From a checkpoint of a small transformer trained on Wikipedia.
Size: 9 layers, width 192, MLP 576 tanh GELU, 4.15M parameters.
Architecture: learned positions, tied embeddings, normalized queries and keys.
Training: a variant of Muon for these matrices, 237M tokens, 3617 steps.
MLP neurons of a small language model. Each row is named by its layer, matrix (up: input weights) and neuron, and shows model dimensions 80-175. Each number is 128 + 32 x the weight over its row's rms, rounded and kept within 0 to 255. Numbers have three digits each.
Before each neuron's rows, "fires in" lists the words (lower case) most often at its 100 highest values on Wikipedia text that the model never trained on.

fires in: "a", "crowned", "in"
L6.up319:182077134103074084142161129156165124162124138128102138131117109136185174093135168108083103107154199191117108138149139096114156097174105140119177135126126087101133144141119117146155128136151158133164193130147117132092091077180131133095119099116136095163108198132168133110046077110116135099

fires in: "the", "early", "his", "same", "late", "mid"
L5.up13:120091101110190082118168110071087138123147129111120094169102113139094106076167170153144173108125173092143097148080139063149139169108173144130107161095155160135156116185142153156097124105177143147128094159135100147154094116156152149097142094101074199184101099111126083138079148153179149110

fires in: "were", "and", "been", "was", "being", "also"
L5.up489:130152118134109082137095135141104108168087149122174116136174166160193199110127103158138112117104103153129086164126076125056162111139138122126137137100197189110090108139123136119173054108172180152090156144160147129214162136151130113111127165110155108123172112128204041160126116140128189121

fires in: "the", "a"
L5.up356:091148066103090140124113103111134172078156133185097166086156125135163113051125058134140152156154061163124106125156101098122182111152078143105187196156112203151116167077106131094118164118112140137122102109132116098125093118116085165143136112117121172081133146132158157149141100090137096155

fires in: "the"
L6.up222:130150091186201101116161111192141194171164151061089151144151094122186171141152094106098071143189177133122168127103086174140128121095121087101155138082186136134112134108151177158151126131141143100174114136124163102151144111092165147136169144123093121102094098143090173147100103116108092060

fires in: "an"
L6.up282:099156148134076157111121119079179146125121088098130133216123131132140131150140106157172146131109095183173103123148081156150159163099143103101091112105129147133175187125139106185141095104073084139177179149118158084119139116135176102154178139169104146104158129177086097137179183160076095158

fires in: "s", "american", "his"
L5.up444:125083109190106154168133120027126179094080121154128143133131146113076149135162030119185111151099135097157173162104157079123120208130112097178142151142147175171136121065122113081133118140144064082144153086103172170152156189141165143124096104132148145152140052204126163112116155175145108129

fires in: "an"
L5.up238:155160077167081127160079122147139153115120112133100091184161160168151173126162083186135131153183136176151096124139148179180140136151133193109096108100148122092124132152096125125116072156116092095178093151104092198152155083132077121123148151180146176103118130132083117150109179156077110119

fires in: "an"
L5.up268:165098113144121059142107083108106169171156105110145060107103159119115166109085103201175123131202129150215178051051110095162124152089112115160140107137121129130101141188112134180109113156137087128071147096128165092127125155115154091097164123102090089165103138154125133128125166143107161149

fires in: "an", "of", "this", "awarded", "given", "him"
L5.up182:128100115181155122117091119093184171082125068186161138093112137073145122117098091142114116094174123100088148125112086146112149181146161147095095146080140189138158175230135091107114123123173144097116163128137093112215106153128103101171147094112119174098065105070129086159121184117182142099

fires in: "and"
L6.up575:109101133137137162108129171118149131139092109133117142190113102147104155138077107143108179184187087154121130129106118107249124114164085040158084127094117088120147051116172130135113102131119084121131138132146175110058102178140152154160090132153089123135113127106106115118149144133118154166

fires in: "on", "as", "of", "them", "below", "him"
L6.up23:104133144156106132103117113079124114143150114185088151073131052109150153099134089096070153090127152106136138177117129172152148084139134127081127117086083160106125146112155125087141124128084154172151116177147108098195178084143123104134115133076108125120108061104134056104169142131169178122

fires in: "an", "anti"
L6.up55:121147137124114157142109135099145144165099118147110144141136162088137116091098162150183129074165049158157121088121140159162124133093076100094113120143175090123156138149102156138105153092127094149144180059102132088066183111092192137179154106088160137113104143091083139081097164090134115122

fires in: "at", "in", "for", "as"
L6.up172:164141129221109158163178129155166160130135145056149118112155103085200048097072106107143115173120143140177118112163140170076080135120137161112118071098088120136124162160083085138052160099154125132128139160141098090147133078107141169131139100160156114171180145131123096103172187179201137128

fires in: "to", "not", "also", "would"
L5.up197:135141142173086175112077164166140192099098161128094123153121144132115153152133141111131136113167105148168128115084102113109115120166132110113117109144038159125124078096179097205136115128087116145148093091102125118165136128095202117162079102153163135100120069102106124178151159135091133169

fires in: "they", "who", "it", "also"
L5.up554:140097153134109099150112127195157175126137130135149185105092183165145146108156108135164134144140110174112140099137121135144082149101094087126074117154093173141120174100124141157125107154115133143189108150104116101174139113127157225088127148064114062119090131193081111112099114132172166124

fires in: "to", "not", "also"
L5.up200:122158100157076175075101176169160132146126099140112079135173197133131201133125115176053107113140104186095122095223136132108124147120145175117143165186106113139158177172109142126060161160082115138181142154154143129150148120092123158093195054111114103146107078140128100098161144143112091128

fires in: "a", "in", "his"
L6.up59:137102068109147101111120134164140142190163105157140126054114139135128095107109127151124126148149155104069153080174117199164131084091123119091121154185128163102104122088181143137174146088124131136145092154145113091123102118169140128090153078122173192044137093104104071114136125103111155141

fires in: "he", "who", "also", "and", "it"
L5.up72:093076160134141133128121163132122133122147138078139118107157153086106166108117168125092153101145105108131125126098133084168117085180092164141122135094150110073102185157043136127167070148092111084131154166120114158138097185164125133190121164081128083078112129104129145112165189153115103145

fires in: "at", "over"
L5.up483:071169102180186134092185138092198145110080111110137076174098166114131086126144124161110190140156162135134089098122101118102121178079152126129087137105112128135069138151072135148186117127210131059126145114146108105109131119099141184136089085199120101170148181084114127149182100120145201088

fires in: "was", "were"
L6.up265:064131148138145144067157154103145148124148126150115151079101136130128142124147094141157187096106081167127080094150109138136130176126144090193141159101134102123167144186114170170106091178141139138121082085112106137117148097115144128123097140187190177133178156107169095120073129144135123161

fires in: "over", "after", "before", "off", "of", "on"
L6.up162:155181140098121102125141152130162099122140117128140161167183102066144129124216144079161088124075126108072116111101084200148124172131132109162115143115110124167146080068216110122135089101142153145083139136146138102131129114133116166175189157098165137170135193090126061143150121142096107076

fires in: "the", "a", "an"
L5.up381:129151094124182144146127172107101105105130112129136148123095156124134116155110067145166101119091107133124038127137113126170169147122109106086135129144151213105142157171151114145105106172113103093151168201070136114151086106081149083083110137100196176106127118099192135177046107148159164156

fires in: "the", "her", "is"
L5.up101:089154104086120115106115077138149188123143099130165173126139173135129140088160136100115157087059148126149098085113128176187096141120062096144084182151160213177139131098160132203152166129129166148081149158107116088156101125127124140114129080104140080163107168144122125130107098107154121132

fires in: "for", "at", "to", "of"
L5.up289:124147201129088147099117112110120122101159171086163094143138103113111115097115154109143108145169160113142097117156068116086139109167083130078111056120064203119106116130155163114075146124146126092090158136113114114159083152164115144135146115199104095082128112103095116070088164123127084098

fires in: "was", "were", "accommodate", "apart", "no", "served"
L6.up249:003166081119130114188122163053114149109165085149141151112124117102099203160125178133192122087162119132169133125113150138069166111102157099159131150106120044102122143170145109124141131169169155081114157132151163109171102132162124136107147136156179023144129089093094169115155143122148152147

fires in: "of", "the", "general", "member", "incumbent"
L5.up572:148155122146104079177158117113123088157081151091145123088117070150127162142130171071159125137111113156170116070103127144152140144184164088106104158049140152110080114120124115100113183137142154107161183113193086140177068106140066089206117141127098186069115119166202094140143099137118142121

fires in: "of", "from", "under", "into", "to"
L5.up447:103156146129131199145104132088125132080112137151122132092114155128098141162161107161138123153077144122137105111124110124119133105189099148137051123152168190129150096156144119102052118074092141155135113042190114120113115111141144178111145110111143157130116186105142065087161166093120081089

fires in: "also", "not", "often"
L5.up322:099098085092132118125167154151134185073180136140169079130153105120142114116117084155125118113208124202134105124098137100162105096084137111121148105155099109125097120154109129104123149118176105090096192124094128118075155147100135111130138133128074094064133124059123147151123129150160111143

fires in: "the", "no", "their"
L5.up312:145180161089101130145159143178135090114204113134102132097133160103145120092170067135148135059167137113130079120097133137155160125120120132096131158103137141068113171167118134140111207161157132101112168043147121124102133099138114140163186113096180151181132141125126172191031107202113114125

fires in: "of", "and", "or", "as"
L6.up340:073107130167100164097121108092137114054176099127125108164074111174165098184108126157102126121152128133156158109099085151136160130089109108156114113141102145121165156142147091121106135102141166138108129101137104168124151158191147148105106126104167098069154124168160141113128142176134075119

fires in: "had", "has", "also", "not", "first"
L5.up490:121117134131117160158138143201078132115129202068105190085166116128151153115138095166094115096184148088114108127125131137154156121118121165169134112107187179112085134139094137142168140148129110128169208136131075114078186154136151151080083056135072107150123143067146092094071144148186112151

fires in: "1", "0", "2", "3", "registered", "4"
L5.up67:183115112115172114157125176090152142126105100100137136180083057127199124120100129108110124141096139062147094146130084152164128128112095113130146078152141111133084102119140146106090179111085157114098107107143172121096125110158152136126114195123156118108093120167152167193161054107158149124

fires in: "which", "who", "that", "he", "it", "but"
L6.up254:096132133168135138084103145107141130155091068080120189107119136147148102119130165126067147118130187131095130167108107081148096153149165122151078158093148140175143113113164109130191151137176128114115144122156154158116107131073096149222035158066062111114122161150165141125140110127144105083

fires in: "on", "of", "by", "injuries"
L6.up68:050172070105152157103129062102123115172103148082134089153133134147114087151176150109134122126112162132131149103083103080122147115105156110075101151114099150094130147177120183116161149121134120156178143167186191117126110108128087201110161139126096086115168128086124128159075176127105198130

fires in: "a", "new"
L5.up294:183133103186149176130103113037100151120070120122113148133115066118114151134154109098123128139131164098126131117099108145093135151154129094145139061119171166099147130156154133154144146149096098105093129181094100081116070101179089094167096074083104133162149135205115118170103088171123121182

fires in: "and", "which", "or", "as"
L6.up414:130151163135072156147118161110160130087056079147107149134151109119147129133126144134149193118179138160107160162108101094136140100181156093122114142069107122173143190187141127120134110145142081160143124166137120178115137096147100133125184118018134161084147106125125088155116128138156159094

fires in: "they", "that", "which", "but"
L5.up265:104141107151160179151097137100099162142154080080121202128174084156138108115114100097090157157121121171127106109101126125084097109197130110138117173134173153140047181125102099093114129154138086092115111120098124138085111114123130137160154103145147172134129147144152134078150165135159187137

fires in: "is", "was", "province", "serbian"
L5.up282:114101177122175130172094112124121122087093154142105135098165115108139125156138111137169147115150088083111052084105144159133190140099148148142131120090154100125170205120147186183089105117163134088133168186116111152079114075113069108162140161112074119177084138125110104111131115142145162153